Weights of a small transformer language model: rotary positions, 914M tokens.
MLP neurons of a small language model. Each row is named by its layer, matrix (gate and up: input weights) and neuron, and shows model dimensions 160-287. Each number is 200 + 20 x the weight over its row's rms, rounded and kept within 0 to 999. A neuron's up and down rows have the sign that makes its largest values positive.
After each neuron's rows, "fires on" lists the tokens most often at its 100 highest values on Wikipedia text that the model never trained on. A number after a token or word is its count.

L2.gate2284,192,211,196,182,169,167,189,242,198,219,183,183,196,217,226,201,179,201,200,198,160,202,194,226,236,212,184,201,248,188,167,221,185,216,218,216,211,215,187,176,197,179,191,214,182,187,163,217,177,217,216,220,179,177,190,203,180,206,200,188,201,192,193,176,247,182,238,183,218,164,205,198,225,208,226,193,216,176,204,199,239,183,177,185,200,187,216,217,151,237,218,167,205,198,197,207,201,204,205,178,202,208,187,154,235,204,180,209,233,196,202,230,208,200,216,202,201,193,198,210,214,179,246,197,201,219,187,188
L2.up2284,192,210,186,215,174,184,168,228,158,223,173,196,190,207,199,216,225,211,195,171,219,207,208,192,200,204,172,241,199,182,220,174,210,204,160,179,189,208,223,216,181,205,194,192,193,198,182,237,234,204,210,223,225,236,227,176,194,150,222,188,213,214,244,184,192,185,219,211,193,220,203,193,187,156,220,190,173,216,209,242,197,200,169,203,179,189,204,158,180,197,212,206,181,155,181,179,206,201,189,220,213,178,216,191,202,206,163,196,205,216,191,190,157,213,166,174,198,191,200,206,235,213,161,199,185,215,180,241
fires on: ")" 35, " a" 31, " and" 5, " of" 5

L8.gate1407,201,189,207,214,211,206,208,182,190,197,185,164,204,177,200,207,185,187,178,201,191,199,210,190,173,180,173,209,200,209,226,197,196,237,156,240,199,187,186,215,193,209,172,206,170,206,202,201,211,222,244,214,214,173,201,180,212,196,168,220,180,222,226,198,211,221,194,167,222,210,241,187,195,175,173,217,170,169,204,199,201,197,242,175,234,192,171,228,210,218,214,215,224,221,170,201,186,203,233,174,220,200,191,215,234,216,215,213,216,177,201,216,186,218,208,189,208,207,186,208,168,215,211,191,208,199,211,166
L8.up1407,184,182,212,187,214,188,218,174,237,178,205,202,237,180,200,193,181,176,204,203,193,178,195,211,189,225,210,189,198,233,223,191,169,216,163,187,201,202,230,188,179,218,200,196,231,229,157,198,200,206,190,212,206,193,183,226,181,235,205,159,184,233,184,209,184,187,204,187,196,211,204,224,200,218,195,204,219,197,192,175,190,220,223,183,191,195,182,215,198,216,220,205,217,216,197,167,190,194,214,180,189,183,176,184,225,211,214,180,183,187,175,205,204,227,216,210,191,152,157,196,180,204,214,181,187,199,239,243
fires on: " " 39, " (" 15, " Party" 6

L2.gate1026,211,178,195,186,203,235,178,197,207,188,187,172,215,206,213,228,171,193,186,186,181,201,185,154,202,196,184,213,163,212,167,229,165,190,163,208,199,199,216,173,186,159,203,200,251,191,182,213,218,220,200,187,229,176,185,233,195,202,212,225,222,191,222,210,193,193,197,207,215,193,178,212,182,241,205,200,171,188,245,197,141,210,199,180,219,190,191,206,206,197,247,176,228,204,211,200,212,246,192,195,197,231,198,200,190,212,211,183,207,193,188,158,186,179,213,216,196,216,224,212,173,178,241,219,170,219,210,198
L2.up1026,214,203,197,192,186,197,215,214,185,225,199,195,219,200,216,211,173,203,226,205,197,212,176,177,193,200,213,197,167,199,174,216,186,212,187,180,234,226,199,162,215,202,205,243,224,226,221,206,188,191,201,182,175,165,206,200,205,214,223,213,211,216,211,193,207,200,171,202,171,198,195,184,208,231,224,205,177,197,204,235,218,209,180,200,220,227,194,263,217,191,199,196,189,199,214,175,209,241,178,234,193,220,210,202,170,192,210,184,201,210,195,208,193,217,175,236,175,217,188,198,198,185,179,206,180,230,203,205
fires on: " after" 28, " until" 22, " result" 5

L8.gate1567,192,207,216,214,209,181,216,210,173,237,190,220,214,208,160,190,212,181,202,197,212,199,218,203,203,184,188,188,251,195,155,174,235,235,239,200,218,225,233,170,187,200,217,231,183,177,176,185,200,176,232,223,165,195,187,188,185,185,192,204,179,186,187,203,183,206,232,219,200,229,194,220,250,187,260,157,209,209,191,193,209,188,183,246,197,242,175,194,233,194,207,193,193,186,206,166,195,228,181,209,221,182,241,211,223,201,212,184,228,219,202,209,171,185,184,201,211,204,198,217,197,202,172,212,237,230,197,157
L8.up1567,224,192,207,209,173,206,195,217,204,187,214,198,203,229,182,154,189,210,189,221,240,179,191,240,183,169,233,241,189,202,196,202,122,206,232,219,206,167,190,196,187,213,215,200,201,219,194,185,187,171,177,185,188,177,203,198,197,196,161,194,250,168,235,211,227,212,173,216,194,195,189,209,213,200,177,176,205,184,206,217,170,212,203,225,210,171,170,208,202,196,214,200,241,190,221,205,189,242,217,244,196,151,190,257,226,196,182,225,182,223,196,212,238,182,224,201,229,210,208,192,205,238,205,204,216,186,211,190
fires on: " from" 22, " to" 18, " not" 8, " of" 8, " without" 7, " by" 5

L8.gate2268,180,223,203,231,199,197,199,250,217,220,206,220,178,195,198,213,216,178,200,208,199,205,205,231,195,206,228,206,214,183,197,172,226,174,194,194,222,185,205,192,175,240,227,196,194,178,187,202,181,153,205,203,167,193,179,170,199,198,194,231,206,201,198,201,238,164,216,174,180,225,218,205,203,180,222,220,215,184,197,221,206,199,207,230,166,254,224,211,201,205,205,232,180,172,219,170,172,214,179,216,197,199,197,212,228,177,202,204,198,199,196,164,223,194,255,190,208,186,191,193,157,213,203,165,228,156,223,167
L8.up2268,165,220,177,222,176,209,227,238,213,194,236,187,169,218,204,218,212,195,195,157,218,175,194,202,206,208,239,211,203,170,221,181,233,161,233,180,214,181,230,209,198,195,214,194,202,211,194,206,191,190,217,199,189,201,200,206,213,216,204,201,204,177,216,194,221,221,247,185,185,209,218,206,195,219,185,195,199,173,144,218,218,206,202,188,222,203,206,216,208,180,213,225,178,228,206,209,195,230,159,211,192,192,188,197,211,182,177,173,198,203,207,192,217,211,175,188,196,181,204,193,206,204,191,193,215,186,199,169
fires on: " to" 24, " who" 15, " would" 9, " not" 6, " should" 5, " they" 5

L8.gate1670,169,184,211,206,237,197,190,237,173,210,196,191,170,216,193,218,201,192,202,166,192,226,199,179,162,177,216,181,213,213,170,207,189,215,227,225,204,237,174,205,199,190,196,226,164,147,191,216,214,188,201,198,188,222,184,213,183,199,220,241,145,200,170,212,199,171,225,191,198,193,164,187,192,189,199,210,206,212,219,217,209,233,174,220,191,204,231,222,176,214,199,223,218,203,200,169,189,228,173,184,209,221,234,180,233,222,226,173,199,215,193,168,214,187,177,192,184,214,176,188,148,197,214,219,224,201,190,180
L8.up1670,232,196,184,183,224,235,214,205,199,186,240,194,208,197,142,207,213,173,182,225,197,196,188,193,215,170,217,212,191,220,222,194,228,206,191,185,211,187,241,206,159,175,220,171,233,216,203,184,198,200,214,216,234,227,194,193,213,213,198,206,183,207,201,183,246,158,232,198,218,207,151,195,214,192,174,182,196,220,186,202,209,201,204,188,183,194,201,215,209,190,214,217,203,192,183,197,249,182,201,184,172,170,208,203,213,193,218,200,157,205,202,214,203,160,209,188,194,152,197,192,228,209,218,176,230,214,193,197
fires on: " to" 25, " did" 16, " not" 12, " would" 8, " could" 7

L8.gate1032,179,194,215,203,219,173,252,159,158,159,181,192,186,242,191,182,175,202,154,175,203,193,203,181,214,223,209,188,183,185,195,204,176,206,222,188,211,217,211,194,214,209,200,209,211,204,229,214,226,210,204,189,219,194,225,226,189,183,198,186,212,186,226,198,176,175,196,220,202,199,212,202,189,206,152,215,176,212,170,201,212,219,234,205,174,194,164,192,214,215,201,207,230,214,183,196,216,215,159,222,203,232,173,184,211,201,216,182,208,211,219,200,205,180,175,202,208,187,213,198,227,197,180,177,211,174,201,246
L8.up1032,207,226,192,172,227,194,187,219,199,206,227,223,217,214,197,219,220,209,196,203,231,202,219,187,199,194,237,212,228,176,184,206,226,201,191,209,179,191,179,207,196,239,177,170,212,232,232,218,187,203,177,170,194,192,193,185,208,217,177,218,223,188,185,204,213,195,196,243,182,171,194,207,202,195,187,210,200,174,190,207,183,222,183,163,200,222,208,212,198,202,217,200,196,190,155,216,184,217,195,219,191,231,191,158,190,197,232,231,194,222,196,214,195,185,196,214,215,228,201,219,171,236,193,218,202,195,174,187
fires on: " " 31, "–" 14, "15" 5, "5" 5, "4" 5, " (" 4

L8.gate2074,201,197,205,182,225,197,182,222,211,205,151,187,192,189,192,208,191,184,192,210,206,186,191,172,197,220,232,197,195,215,251,191,185,205,181,173,202,214,130,196,186,195,222,233,226,196,196,192,226,228,211,179,199,204,227,184,193,190,177,206,214,214,217,182,213,191,204,206,165,186,188,181,192,190,215,198,159,236,259,195,187,220,227,217,201,211,214,199,196,214,201,204,200,249,230,219,200,212,222,192,207,182,235,201,184,196,195,205,189,181,218,198,183,193,162,185,187,176,187,238,177,181,177,213,201,168,222,159
L8.up2074,195,180,224,172,215,178,188,240,170,233,206,169,231,222,202,199,222,190,200,200,182,208,194,198,207,227,225,156,237,223,189,196,211,185,195,186,216,207,189,211,205,170,195,202,237,224,141,209,214,196,179,211,212,203,188,192,200,211,183,196,204,200,196,166,220,169,247,210,193,192,180,194,175,188,210,196,194,218,214,218,210,153,222,194,216,219,205,197,227,193,165,228,204,188,187,198,206,182,231,173,220,182,204,162,158,212,215,186,156,177,205,186,204,151,182,210,200,197,202,198,205,191,175,206,205,177,207,192
fires on: "–" 42, " " 27, "201" 12, "199" 6, "202" 5

L8.gate1903,170,214,201,210,198,188,203,176,218,194,211,215,212,209,228,174,218,183,166,170,175,215,174,187,196,224,201,225,214,209,211,206,199,213,180,223,175,192,235,187,219,202,181,179,183,208,185,231,191,194,215,206,183,204,209,177,183,186,193,167,160,198,201,188,227,183,226,190,178,196,196,179,191,229,228,209,192,200,169,171,174,191,190,181,207,233,188,169,202,219,179,186,187,223,218,157,192,179,194,227,207,202,151,191,203,177,220,168,184,179,200,173,155,215,199,198,189,160,196,199,181,202,206,256,215,220,195,162
L8.up1903,178,199,211,208,232,208,211,226,236,216,166,208,227,209,193,175,186,177,191,149,200,205,198,191,173,179,245,215,223,197,189,168,217,197,225,205,201,174,181,210,194,216,191,205,182,204,199,168,229,213,211,168,202,182,203,206,199,211,170,231,226,211,231,192,179,185,177,259,206,191,204,230,227,192,207,197,206,176,212,214,207,244,180,210,223,213,194,194,184,197,216,209,174,228,203,198,214,191,191,212,176,214,193,171,189,200,238,199,172,189,208,228,168,189,217,203,215,215,226,194,221,230,188,214,221,176,215,164
fires on: "2" 11, "4" 11, "1" 10, "5" 8, "\n" 7, "3" 6

L8.gate2221,218,198,184,176,163,202,191,157,227,182,158,206,187,205,234,172,216,209,173,224,208,206,188,187,192,223,234,182,173,203,213,232,173,213,228,143,182,163,206,204,192,240,203,144,190,225,201,221,197,241,213,222,179,202,218,157,195,191,195,178,151,201,194,202,178,211,197,195,181,206,206,206,233,222,221,194,207,190,224,210,171,188,222,179,216,207,194,203,188,223,173,189,188,202,199,214,203,224,210,180,168,168,271,189,206,219,239,224,162,190,194,207,206,213,209,168,216,153,184,225,168,238,185,224,182,201,236,224
L8.up2221,184,214,175,198,240,207,197,227,184,245,227,156,207,216,196,199,231,198,176,175,203,232,178,210,206,199,208,194,188,162,220,197,224,215,243,199,188,255,222,208,212,184,174,186,203,181,197,229,229,241,188,207,212,202,188,202,221,174,206,236,199,217,237,172,217,210,211,191,190,208,189,216,202,190,158,200,196,210,201,225,206,182,225,204,178,199,185,180,213,193,200,219,221,171,180,166,207,209,225,174,194,169,213,194,230,189,191,184,213,199,203,190,191,204,215,207,259,200,186,183,196,187,203,206,197,191,201,200
fires on: "," 72, " ." 13, ":" 8, "." 6

L2.gate1027,213,189,219,171,195,210,185,204,196,213,193,203,209,174,215,187,190,211,196,208,227,215,178,224,204,162,182,242,219,156,172,206,196,178,217,190,218,178,221,204,195,222,203,177,177,194,210,173,214,244,203,221,181,202,205,204,183,239,214,189,182,191,235,200,165,179,179,200,183,195,224,176,226,225,202,211,194,195,238,145,191,207,188,231,197,208,228,197,214,222,198,178,191,216,210,225,176,211,184,197,218,218,238,179,214,185,200,213,220,208,219,210,225,211,220,212,226,200,213,243,183,212,193,202,228,214,208,219
L2.up1027,189,210,214,181,175,185,191,182,169,197,205,159,193,199,194,184,212,173,161,182,235,187,159,175,176,205,223,218,210,155,180,192,188,176,225,210,215,206,205,186,212,205,207,178,187,208,241,202,203,220,249,212,249,222,205,194,193,181,189,203,200,213,196,203,190,204,197,212,229,180,184,191,197,202,202,171,176,221,188,189,230,194,177,163,184,163,205,231,207,225,193,193,193,195,179,177,218,196,186,190,190,199,227,164,217,197,184,182,202,209,206,208,217,192,195,178,191,183,209,151,222,216,167,176,197,184,172,200
fires on: "." 30, " and" 26, "," 20, " of" 13, " &" 6

L8.gate1415,221,194,198,218,217,193,173,188,220,209,230,172,196,192,194,206,169,178,211,193,178,232,195,189,232,188,185,187,197,187,197,219,187,194,191,214,212,213,201,208,206,191,226,184,218,196,183,212,198,195,223,212,183,180,184,214,213,222,206,193,198,207,189,229,225,172,221,209,214,215,206,236,154,214,201,214,185,187,172,144,206,204,200,221,200,190,183,214,163,236,209,189,259,219,208,193,184,242,209,209,194,181,218,164,169,201,245,190,204,191,238,235,161,230,182,219,213,241,170,224,201,212,201,163,190,183,193,185
L8.up1415,207,214,198,222,191,213,201,194,219,187,205,205,220,182,200,204,150,194,189,225,200,220,209,183,202,202,177,186,172,202,193,205,223,194,209,142,197,169,183,188,202,213,163,209,198,211,223,205,208,190,234,214,214,187,185,215,166,228,207,177,189,186,216,197,170,151,208,205,240,152,236,251,189,199,190,172,178,214,185,186,198,227,230,231,163,210,196,217,214,218,172,205,194,185,190,207,186,213,181,198,238,175,199,208,188,181,197,173,199,246,191,193,203,206,174,217,193,185,156,224,192,209,220,174,194,174,230,204
fires on: " " 87